MLP neurons of a small language model. Each row is named by its layer, matrix (up: input weights) and neuron, and shows model dimensions 176-303. Each number is 128 + 24 x the weight over its row's rms, rounded and kept within 0 to 255.
A block is one neuron, or neurons of one layer that tend to fire together. After each block is what it responds to, as a language model described it from the Wikipedia text at the highest values.

L15.up4 [122 170 162 132 139 151 137 152  88 134 119 111 124 122 145 116 105 149  99 137 204  89 174 166 134 141 118 135 161 122 113 135 154 115 157 143 160  96 121 128 120 117 181 134  65 128 132 151 110 107  92  82 120  91 128 139 106 156 137 145  88 127 119 132 144 120 164 118  67  90 156 135 108 150 102 148 128 126 115  97 112 109 109 117 115  86 120 173 137 132 113 117 101 125  75  96 138 124 110 115 156  91 151  99 100 148 135  91 145 158 122 126 115 114 107 143 131  80 113 137 138 156 137 142 143 125 114 157]
L15.up351 [108 159 111  90  97 107 126 122 108 138 123 183 139  93 107 124 129 122 129 126 100 158 146 170 135 114 155 137  87 118 147 116 101 115 172  89 124 148  85 192  98 126 124 189 135 120 159 142 108 151 144 127 130 128 111 140 123 131 132 122 135  97  88 180 140 113 101  95 131 105  95 124 118 123 119 114 135 130 106 119 164 142 158 113 188 120 115 137 105 105 125 161 165 140 125 139 133 127 106 151 123 123 141 141 160 106 114 105 146 150 151 149 124 152 112 121  71 105 119  82 140 140 133  62 137 155 111 147]
L15.up419 [136 159 128 103 144 111 146 147  81 174 121 109 139 110 152 148 144 152 133 143 124  53 155 102 170  88 149  87 144 100 147 144 132 123 153 111  91 128 140 166  98 116 139 122 151 131 127 133 114 134 115 131 119 137 150 184 135 120 146 129  70 151 123 150 151  78 154  54  87 113 151 118 124 133 175 161 107 128 102 133 127 127 123 111 159  91 119  99 121 112 117 146 122 157 150 179  83 110 141 102 100 181 169 114 118 109 154 135 149 138 100 121 143 126 127 112 112 102  97 133 119 118 162 124 130  81 123 131]
L15.up483 [125 160 125 136 112 119 143 121  97 141 134 154 158 116 132 130 168 149 186 176 132 136 113 148 149 129 128 158 159 156 156 106 117 148  93 115  94  73 128 171 166 115 123 166 164 114 126 130 159 122 156  80 175 126 133 135 134 126 132 137 107 152 170 144 133 145 127  96 143  90 123  92 140 117 168 113 150 161 141 134 176 123 120 154 118  58 135  93 131 166  99 129 153 116 141 136  75 121 122 125 112 129 139 148 121 120 180 166 171 139 164 132 130 133 136  93 104 143  80 129 115 113 113 154 116 124 140  99]
L15.up562 [122 108 116 157 109 115 120 119 100 109 128 130 142 126 137 127 112 131 190 166 133  93 138 104 152 142 159 122 182 119 118 157 154 104  90 164  82 177 163 163 100 124 112 129 120  76 129 112 129 139 127  91  88 152 149 105 128 111 126 121 129 138 149 134 102 147 111 112 139 145 138 124 128 153 129 129  90 168 154 126 127 100 125 141 111 156 117 136  72 141 106 176 153 131 105 135 155  82  92 141 119 104 176 127 146  87  96 125 202 165 119 177  92 126 101 165 100 143 124 113  92 108 158 146 130 127 144  91]
L15.up621 [124 126 160 145 102 122 123 123 134 142 135 121 142 157 135 118 144 152 162 131 135 107 107 150 150 132 135 140  87 148 124 130 112  97 158 119 152 200 139 131 130  94 114 130  92 124 110 142 156 175 129 138 182 137 108  72 126 151 148  97  73 125 152 165  87 147 142  83 134  82  64 128 107 167 117 172 154 121 150 172 139 147 101 111 121 135 126 122 100 130 150 133 154  97 111 178  98 118 106 150  83 133 105 152 119 112 141 133 147 154 130 155 118  99 141 129 122 120  97  81 123 120 102 111 123 157 131 149]
L15.up770 [212 138 140 113 139 128 139 158 104 124 142 101 105 117 109 129 186 124 120 118 133  79 140 138 159 109 137 137 116 102 123 112 133 115 114 119 130 161  67 111 150 154 128 150 117 127 177 120 126 139 126 119  96 157 114 114 163 108 127 157 131 103 108 153  94  99  82  88 122 126 136  94 130 147 161 132 145 112 110 124 159 111 110 133 147 140 173  87 132 123  93 110  84 100  71 130  94  91 155 159 170 135 143 152 137 111 126 135 157 173  87 177 134 133 130  99 102  89  92 136 162 176 125 151 141  90 151 106]
L15.up801 [130 132 160 115 143 161  88 144 124 152 138  89 155 130 126 112 135 128 147 179  92 110 173 123  91 174 144 111 147 128 197  99 136 118 149 154  88 101  96  97 134 114 135 143  88 135 107 139 169 113 125 139 108 116 118 120 105 100 114 146 106 140 142 119 131 155 121 141 102  83 113 119 103  97 151 146 103 104 154 154  61  97 116 162 136  92 123 109  78 157 140  79 111 121 174 140  99  96 106 105 142 135 101 152 108 124 119 155 133 149 129 167 151 121 122 154 123 106 106 130 114 113 152 110  80 134  94 124]
L15.up805 [ 70 121 119 113 126 106 117  95 115 152 166 164 157  83  80 123 137 105 115 129 140 144 113 143  63 115 158 113 124 133 121 100 136 104 128 112  94 138 133 136 165 114 143 155 125  80 156 142 139 133 140 111 102 118 139 113 150 133 122 132 129  77 105 171 132 134 121 104 130 105 143 124 105 130 163 190  99 105 168 145 141  99 105 156 136 113  90 126 112 149  98 141 151 124 111 118 131 140 137 108 148 153 126 129  86 145 158 135 171 167  94 162 135 133 171 133 132 128 124 159 104 122 109 133 146 116 112 127]
L15.up944 [108  94 116 143 132  84 143 116 144 112  81 109 145 117 150 133 174  82 129 137 121 118 124  93  98 106 128  91 159 163 100 125 116 124 156 100  58 118 140 117  92 148 158 133 138 125 144  99 134 129 150 108 108 122  99 114 134 136 100 143 101 162 143 159  88 161 126 123 133  98 160 111 155 124 145 122 130 121 149 124 103 157 117 138 108 100 120 191 121 126 160 134 129 131  96 130 123 133 167 148 119 135 145  90 122 135 168 123  92 137  75 123 116 141 150 109 112 128 138 116 106 128 133 123 117 166 132 120]
L15.up955 [187 114  76 164 121 118 107 119 117 131 132 189 136 117 150  92 181 123  87 112 170 112 146 128 134  97 115 145 160 116  94 143 115 129 103 152 129 133 158 126 105 116 124 111 144  98 142 125  68 135 145 126 163 122 155 110 119 149  98 155 129 140 127 124 108 181 117 109 138 102 118 117 145 131 109 139 111 137  92 137 134 132  92 140 160  94 147 100 143 147 174 126 109 154 143 140 141 154 114  92 125 150 135 117 138 120 131 153 183 140 126 103 107 113 156  89 119 117 121 130 121 111 123 131 129 145 126  78]
L15.up975 [132 102 135 110 148  94 125 128  86 169 137 155 183  88 119  88 133 120 145 156 161 137 134 140 127 110 149 123 128 125 114 126 142 127 100 134 108 121 131  99 136 117 102 133 156 139 133 115 174 107 170 137 146 128 154  95 178 121 138 101 126 117  91 147  96 158 145 136 146 140 113 131 164 120 142 124  95 144 113 200 115 167  73 146 122 110 135 128 112 143  92 156 170 162 140 112 129  97 110 176 127 131 123 119 121 101 129 127 158 133 122 146 110  89 128 150 123 131 139 139 126 120 127 115 145 132 150 165]
L15.up1008 [121 131 108 163  96 142 146 105  94 139 136 168 122 143 132 169 168 137 136 121 150 113 102 126 129 117 142 114 155 137 106 151  94 161 130 120  95 137 149 113 147 141 118 150 130  94  92 130 104 110  91 111 160 144 165 103 130 166 115 120  66 167 159 159 109 126 162  74  96 125 139  48 123  75  94 116 134 121 122 146 111 112 118 168 139 120 122 135 118 159 113 146 151 164  80 145  66 140 125 122 132 144 147  85 153 130 136 136 151 139 133 159 162  92 107 151 103 130  93 132 136 171 110 112 136 158 110 137]
L15.up1014 [ 99  89 122 151 108 113 107 158  85 121 145 160 147 128  95  96 124 140 133 155 125 126 132 177 175 124 116 111 117 149 125 108 133 151  99 107 136 139 159 145 146  68 142  91 102 180 120 110 164  90 124 162 109 176 137 123 151 144 119 150 118 112 112 142 104 126 131 124 121 145  80  90 168 126 185 115 108 153 131 169  94 100 129 103 132 137 131 167 161 182 144  86 158 151 151 159 110 110 116 157 117 146  99 128  90 119 139 118 119 111 152 149 137 161 131 124  94 112 137 166 123 130  86 135 158 154 171 148]
L15.up1056 [123 174 157 153 116 139 157 111  83 173 109  89 152 135 140 130 138 167 106 129 148  95 137 156 113  93 141  98 165 121 108 125 108 127 112 133  72 108 160 154 162 143 169 144 158 123 128 139 160 162 118 100 103  99 139 183 157 109 119 124  75 102 142 126 141 132 122  63 105  89 138  91 143 121 147 129 135 113  79 115 131 137 152 159 146  68  78 152 145 133 154 148 139 128 131 130 131  98 120 116 130 147 164 109  93 115 134  88 143 117  99 162  89 122 114  97 118 144 134 145 135 131 120 112 156  93  96 148]
L15.up1160 [ 92 141 145 187 102 131 164 156 126 122 133 125 110 102 167 157 143 125 129 152 153  87 141 110 112 135 156 121 113 107 115 113 121 100 119 122  95  96 206 120 141 121 139 125 168  96 121 138 137 115 135 155 106 132 151 121 170 181 128 136 110 147 168 113 180 167 125 146 148 129  68 100 118 104 129 107 107  87 159 141 132 140 110 113 162 139 113 165 138 114 119 129 138 182 104 142 121 116 183 154 122 122 141 136 142 136 160 147 115 159 117 134 138  69 121 114 118 116 106 119 126 104 155 119 146 124  89 143]
Copula before predicate. Linking verbs and similar words right after a subject, just before a predicate describing its state, such as is, was, be, remained, described as.

L12.up795 [108 121 108 114 152 115  55 137 136 125  80 148 160  92 128 110 110 138 122  66 179 133 147 120 154 130 128 130 124 160 117 132 123  84 155 139 138 139 159  94 152  98  99 104 132 163 188 116 130 147  84 146 122 128  86 146 125 133 103 142 109 121 120 140 151 144 111 126 121 100 159 117 120 120 145 125 114 156 127 132 157 134 132 137 138 147  60 155 174 148 152 153 195 161 106 112 118 129 116 142 130  94 124 131 153 139  90 140 149 112 161 128 134 130 112 166 115 118 113 111 119 136 140 147 111 125 113 129]
Infobox field line ends. Line breaks after the value of a "- Field: value" infobox line, e.g. after "State: Ohio" or "Religion: Theravada Buddhism"; also capitalized proper-name starts in prose (Anglo, Charles, Second).

L3.up140 [ 66 162 121  87 134 137 101 136 149 118 146 162 112 110 157 151 137 156 112 145 134 129 162 138 120 161 129 121 128 183 136 116  90  78 104 137 131 133 120  80 119  97 112 124 141 122 131 100 118 121  60 139  94 140 143 149 122 134 144 128 126 112 135 161 110 105 142 144  93 135 127 119 107 149 153  82  99 140 128 114 118 130  81 176 116 132 102 117 160 117 155 115 136 111 110 145 103  58 125 154 102  90 157 123 136 131 116 111 148 145 126 183 155 132 172 175 108 111 139 104 149 144 111 126 111 104  85 124]
L3.up401 [134 131  91 107 111  97 147 111 112 165 143 102 132 142 112 129 104 122 139 134 137 135 150 139  88 129 150 116 178 171  79  63  66 131  94 190 110 154 185 152 111 139 101 136 105  99 159 165 149 133  96  77 115 136 155 112 140  98 123 126 115 162 142  96 142 162 124 146 125 149 139  90 113 109 109 104 146 118 137 151 165 121 140 145 176 140 179 128  90 122 120 130 148 125 125 172 142 103 127 117  92 136 136 104 145  58  88 110 139 146 129 113 105 118 138 163 134 117  77 125  70 165 122 102 123  77 114 134]
L3.up499 [100 130 129 104 138 124 139 122 127 140 132 114 136 137 105 114 106  95 108 138 149 124 156 160 133  95 114 132 121 154 110  97  87 145 123  95 135  76 166  85 112 138 146 138 115 122 139 138  68 130 159 161 119 121 122 171 158 113 124 102 140 146 126 123 157  86 108 204 142 157 121 129 110 128 121 105 128 154 145  84  90 136 133 108 152 116 151 133 124 145 121 178  82 122 110 162 142 125 113 215 129 150 141 129 111 115  93 118  96 111 115 164 111 136 134 191 120 130  91 130 143 123 122 148 113  94 121 136]
L3.up743 [134 128 112 146 120 142 120  82  91  96 114  99 120 122 157 108 159 133  71 116 112 149 144 125 119 143 114 172 169  85 144 142 132 127 107 167 139 128 122 166 134 132 117 151 158 101  72 122 110 147 118 116 131 120 141 135 142 111  85 165 183 115 147 132 108 137 136 171 153 138 159 100 127 182 150 125  87 131 142 145 128 160 129  84 137 125  95 115 150 152 154 112 115 156 118 129 147 108 116 103  46  98 151 143 131 123 144 123 126 113 145 133 141 123 111 141 159 108 144 107  81 145 128 116 150 171 149 126]
List and section breaks. Line breaks between list or table items, == section headings, split non-Latin or accented letters in names (Bahá, Kędzierzyn), and is/was after titles.

L15.up54 [131 119 130 129 125 125  81 122  85 126 110 134  81  85 133 108 134 107 138 141 138 125 155 136 126 125 147 125 123 116 113 121 181  97 135 128 154 122 139 156 168 170 135  94 161 144  99 108 104 132 110 130 155 130 162 130 147 137 167 129 120 143 135 148 150 141 148  88  98 125 105 136 131 106 136 122 137 135 173 119 183 131 139 101 166 141  86 133 123 133 111 151 149 131 104  85 115 104 165 112 150 132 155 132 126 111 175  88 150 132 123 173 154  62 105 151 148 116 135 119 129 154 125 106 166 155  92 132]
L15.up167 [151  94 112 161 147 155 179 125 108 132 137 130 179 116 118 141 105 104 102 146 112 146 146 125 102 174 109 109 131 166 112 161 118 135 115 151 134 142 130 127 142 144  97 125 143 119 109 140 120 140 146 120 164 114 129 135 124 132  93  92  95 144 143 104 169 184 123 160  92 101 146 120 167 104  91 148  96 124 117 137 125 125 118 112 187 158 122 137 121 113 169 151  87 160 157 149  98 137 116 114  96 135 143 107 136 164 127 130 139 110 161 157 119 150 129 155 157 143 124  77 146 132 110 152  99 164 118 146]
L15.up173 [107 122 131 116  97 112 106 111 153 167 119 119 146 135 113 132 166 164 114 155 119  97 148 177 123 132 170 148 150 136 112 109 134 130 172 123 128 140 156 129 149 131 110 137 112 146 154 154 136 120 116 175 134 116 139 112 121 142  96 142 140 172 151 180 147 101 103 118 138  92  93 170 125 152 118 140  89 143 133 121 129 151 158 106 125 147 110 128 168 142  93  76 126 130 134 152 103 112 143 178  97 126 100 170 112 167 113 152 109 128 124 119 108 131 159 147 115 138  88 139 143 102  86 101 115 181  90 122]
L15.up238 [132 120 138 133 159 144 115 136 157 164 117  74 124  85 130  84 121 148 151  98 123 104 187 183 130 110  71 117 129 141 114 143 123 101 142 139 127 151 105  54 131 124 139 162 125 141  82 139 135 151 180  80 140 161 125 140 121 110 158 136 133 128 127 123 128 134 143 116 124 117 118 154 116 125  98 147 138 160 129 126 127 105 139 128 151 131  92 136 134  87 120 142 130 155 157 131 121 128 124 178  78 205 135 100 121 135 131 133  92 113 137 123 131 126 130 167 144 152 130 156 114 161 147  98  97 186 127 140]
L15.up310 [113 150 114 103 120 102 136  77 114 175  99 101 186 117 127 138 133  97  94 150 150 120 153 144 110 147 142 142 116 150 146 106 183  92 127 132 100 115 121 119 102 111 105  99 137 137  94 133 137 111 178 100 128  79  87 129 138 106 117 130 101 161 135 118 146 125 120 135  98 100 125 139 102 137 128 109 115 104  97 134 106 134 191 152 119 162 120 135 138 214 171 130 137 125 191 146 145 108 106 138 119 144 132 100 148 151 148  90 124 111 173 122 155 131 142 140 115 146 134 123 149 119 126 139 118 154 149 112]
L15.up342 [130 131 159 107 133 105 146 100 124 103 128 100 171 104 109  96 162 155 159 135 129 149 131 148 144 169 152 151 135 159 111 151 101 101 139 170 129 155 120 172 107 157 164 184  83 142 109 163  53 174 124 110 137 151 112 120 144 155 126 117 172 137 134 161 176 170 113 130 151 109 181 111 165 157 149 132 125 118  84 143 142 111  97 152 145 163 134 144 159 110 121 145 128 144 142 147 157 118 142 128 114  97 142 117  98 121 138 148 123 100 141 130 100 140 110 143 164 125 116 111 139 103 128 148 119 130 143 156]
L15.up524 [119 144 143 104 157 109 134 120 145 165 145 132 104  87 149 125 102 115 148 139 138 102 131 120 144 136 141 102 171 144 116 131 156 116  91 119 128 148 142 136 130  84 147 139 142 106 113 123 148 133 102 103 106 106 151 137  99 115 143 134 138 114 148 107 136 130 138 123 169 111 127 146 102 112 116 129 139 127 145 182 183 135 126 153 152 130 109 167 203 106 136 139 122 150 147 119 137 119 154 115 130 162 120  86  75 111 178 145 130 158 128 120 130 149 114 104 142 101 100 157 126  91 136 127 123 135 105  74]
L15.up636 [140  82 134 141 106 121 156 143 142 101 149 110 169 165 159  76 121  98 109 147 121  93 128 138 125 135 125 100 139  84 128 141 119 115 124 137  93 146 127  80 108 119 121 164  90 137 105 132 141 107 128 147 157  92 118 148 158 105 113 105 121 133  99  98 134 151 192 109 160 110 128 129 135  87 107 151  93 132 109 102 146 115  91  99 193 149 140 148 184 121  72 173 110  99  92  75 101 121 165 139 159 158 160 148 117 139 112 135 113 116 161 134 129 139 122 121 172 125 131 110 130  97 141 121  83 138 118 104]
L15.up718 [177 130 154 152 108  79 112 140 170  97 108 146 120 133 157 126 172 117 145 129 186 155 149  86 146 132 132 115 168  95 102 141 137  92 120 142 119 104 149 139  94 130 120 120 145 138  99 127  85 119 144 132 114 197 125  85 154 136 118 114  99  99 145 108 143 121 143 108 137  96 158 132 136 118 111 110  94 179 126 106 132 129 117  96 133 148 129 147 160 137 101 141 115 126 148  85 175 104 162  91 126 108 143 120 119 156 106 169 106 129 129 134 121 103 103 152 151 138 128 147 144 120 118 142 141 118 127 174]
L15.up831 [154 124  94 118 119 110 158 138 144 144 143 130 103 129 139 124 169  79 150 124 147 158  78 151 135 118 103 113 177 124 139 120 143 148 102 161 130 139 136 121 120 142 117 126 117 167 160 166 140 111 125 108 128 104 118 124 170 129 148 123 108  72 118 141 117 131 127 112 109 108 124 162 166 163 120 132 116 129 123  83 120 167  83 106 118 134 101 151 174 168 109 152 169 127 120 150  87 118 142 110 185 101 176 157 119 115 116 101 108 119 167 138 125 131 132 165 147 151 174  91 139 104 135 145  99 184 136 153]
L15.up864 [ 93 106 108  92 138 130 113 120 109 162 138 134 143 134 185 134 139 127 113 123 188  95 156 137 117 149  88  87  94 103  79 169 125  89 106 154 142 119 148 131 142 136 140 188 114 145 145 117 149 119 125 101 178  68 137 122 115 121 117 117  75 145 149 108 122 147 140 131 150 134 150 149 137 128 164 106  99 141 154 145 116 159 158 160 123 148 113 134 165 118 130 153 122 116 108 145 128 158 134 136 102 128 156 137 113 127 118  71 171 101 117 133 128  97 117 141 118 106 126  51 142 148 134 111 112 143 111 139]
L15.up903 [130 133 130 125 184 148  85 143 139 143 148 157 119 110 157 165 119 148 105 164 146 100 108 105 149 123 124 186  94 140 122 115 137  99 111 129 102 129 154 123 123 120 155 145 153 170 133 136 110 132 117 127 105 153  84  97 178 147  82 161 151 125 193  85 112 143  74 153 124 119 136 104 173 136 134 139 117  96 126 116 100 130 113 135 108 132 100 125 131 115 108  98 125 116 133 151 114 157 126 137 120 132 120 142 101 140 135 113 163 113 151 107  82  97 136 125 110 141 149 149 132 143 172 100 116 180 110 121]
L15.up941 [ 85 168 115 132  95 149 104 101 133 150  97 137 109 102 123  66 103 143 156 158 147 132 147 138 141 131 143 132  45 120 113 139 131 125  97 127 124 148 189 134 107 104 113 167 159 116 146 110 108 113 178 137 121 136 140 147 162 126 160 161 177 147 150 151 146 117 135  96 110 157 110 135 110  77  79 158 150 142 176 167 129 124 114 185  78 165 160 175 163 116 125 107 128 140 121 170 148 148 146 110 121 140 106 110 138 136 141 148 102 102 147 109 169  87 147 148 133 154 100 137  98 130 142 136 124 142 107 118]
L15.up1038 [122 102 123 143  93 130 100  87 153 126 127  86 131 125 151  95 120 124 102 143 113 156 117 116 139 103 134 151 133 136 123 114 146  99 162 120 117 121 121 141 120 129 130 132 101 119 155 166 151 138 178 177 118 121  84 155 145 135 146 165 149 114 147 119 127 135 133 110 101  79 149 146 109  98 148 126 135 134 135 146 162 146 125 137  88 102 106  81 168  85 149  87 106 135 122 125  96 148 126 123  88 141 112 164 161 182 148 105 159 142 129  92  98 118 154 122 159 145 124 143  81 132 180  98 108 142 118 142]
L15.up1120 [ 94 116 132 109 141 134 117 160 115 127 136 149 163 122 140 106 147 105 166 164  99 136 141 138 116 116 130 103 153 143 153 127 137  83 122 152 102 131 108 135 151 140 130 136 172 116 108 150 148  75  93 108 148 114 117 103  92 128 137 122 107 137 113 145 171 169 166 120 157 129 139 129 114 170  97 127 174 180 123 159 149  68 107 169 111 109 106 134 159 175 142 107 115 116 144 116 120 144 121 116 119 143 137 127  93 140 145 128 131 127 132 146 176 149 106 113 125 156 117 122 114 136 121 116 146 136 126 116]
L15.up1246 [ 91 101 119 114 127 161 126 115  78 173 100 100 105 122  98 159 134 118 154  72 120 142 122 128 150 106 126 163 157 106 141 136 124  84 138 155 111  88 153 144 123 173 152 162 124 137 120 160 148 107 110 100 143 148 180  93 116 152 120 128 126 172 127 146 135 155 171 149 154 134 119 139 118 153 108  99 138 141  96 114 132  74 122 134 139  84 113 172 129 104 108 141 128 159 127 131 148 127 124 121 121 182 167 135 145 121 151 105 135 135 123 128 146 130 135 170 144 144  91 132 112 159 163  75 170 113  78  93]
List item line breaks. Line breaks ending an item in a dash-bulleted list (cast, bibliographies, infoboxes), before the next "- "; also years closing citations, e.g. 2015.

L3.up57 [114 138 111 136 130 141 118 147 140 141 122 153  82 105 123 154 141 146 146 152  62  97  89 139 174 152 109 123 122 113 153  88 114 125 122 136 117 138 121 143  97  99 153 184 135 178 162  83 118 105 100 145 130 170 143 108 120 128 130 100  75 144 117 133 179 159 133 142 157 114  98  92 105 132 140 159 166 107 100 139 124  98 136 124 113 118 146 154 113 133 126 168 157 151  96  99 149 137  96 164 147 108 123 150 144 127  99 142 163 139 127 143 126  91 128 138 129 143 150 154  93  94  97 100 137 105 110 151]
L3.up92 [179 125 146 146 125 146 167  91  86 147 129 115 118 126 137 181 112 148 102 146 111 137 134 129  64 160 150 117 151 108  93 114 100 131 160 142  86 117 155  74 111 118 107 141 100 110 121 137 136 164 136 102 114 155 115 101 115 130 118 133 143 102 127 143  97 140 158 107 102 149 120 166 146 128 142 138 140 131 115 153 141 109 125 131 135 186 146  94 137  91 119 138 142 106 167  92 122  95 134 131 120 138 156 114 136 149 151 103 135 120  90 136 130 139 133 128 147 138  75 132 140 138 144 135 157 104 145  82]
L3.up768 [122  92 118 191  97 119 118 132 162 141 106 118 120  79 138 114 117 143 115 143 145  80 114 181 155 144 101 142 110 134 137 126 149 102  99 143 131 113 108 130 127 120 128 166  87 115 118 140 133 140 101 155 120 153 158 124 109  91 158 180 115 113 137 146 125 173  74 131 146 144 106 131 133 139 160 135 128 157 108 114 120 112 164 101 133 126 120 125 129 144  89 130 127 195  96 109 101 112 144 194 118 136 142  86 120 119 107 112  85 135  95 162 116  85 135 132 144  99 151 184 113 133 103 123 131 128 122  98]
L3.up809 [131 109 112 172 115 117 171 105 126 161  89 166 115 142 178 104 103 119 100 118 128 136 111 128 115 131  79 144 133 103 116  69 117 147 135 148 116 114 125 181 138  91  75 131 100 130 118 115 152 138 121 102 108 119 148 123 149 123  97 131 121 155 152 119  83 174 115 113 118  86  90 116 121  76 109 145 180 141 108 146 160 120 135 118 128 103 175 159 111 122  99 164 182 133  87  87 104  77 115 149 139 159 136 150 155 111 115  94 151 122 102 128 132 130 130 156 119 128 165 151 118 144 124  41 145 120 107 135]
Copula after subject. Fires on linking verbs (is, were, are, was, be) right after a sentence subject, and on = in math definitions like M = Li, j = 1/2.

L12.up709 [105 100 137 151 107 147 152 119 142 147 143 132 118 122 163 115 152 128 106 159 140  87 143 137 147 179 165 114 167 108 155 100 162 142 136 147 136 107  86 147  87 132 148 159  97 163 135 151 141 130  92 129 119 121 115  79 156 165 130 102 155 128 123  98 109  73 124  90 106 146 121 132 145 136 123 134 146 136  96 150  94 124  98 172 114 117 117 174 126 129 105 129 117 136 116 161  99  94 120 115 133 144 160 131 104 113 112  81 118 150 138 144 124 134 152  99 136 124 142 137 133 114  89 106 120 153  84 105]
Predicate-opening function words. Function words right after a clause's subject or head phrase, mostly the verbs was, is, were, plus by or a, across all prose.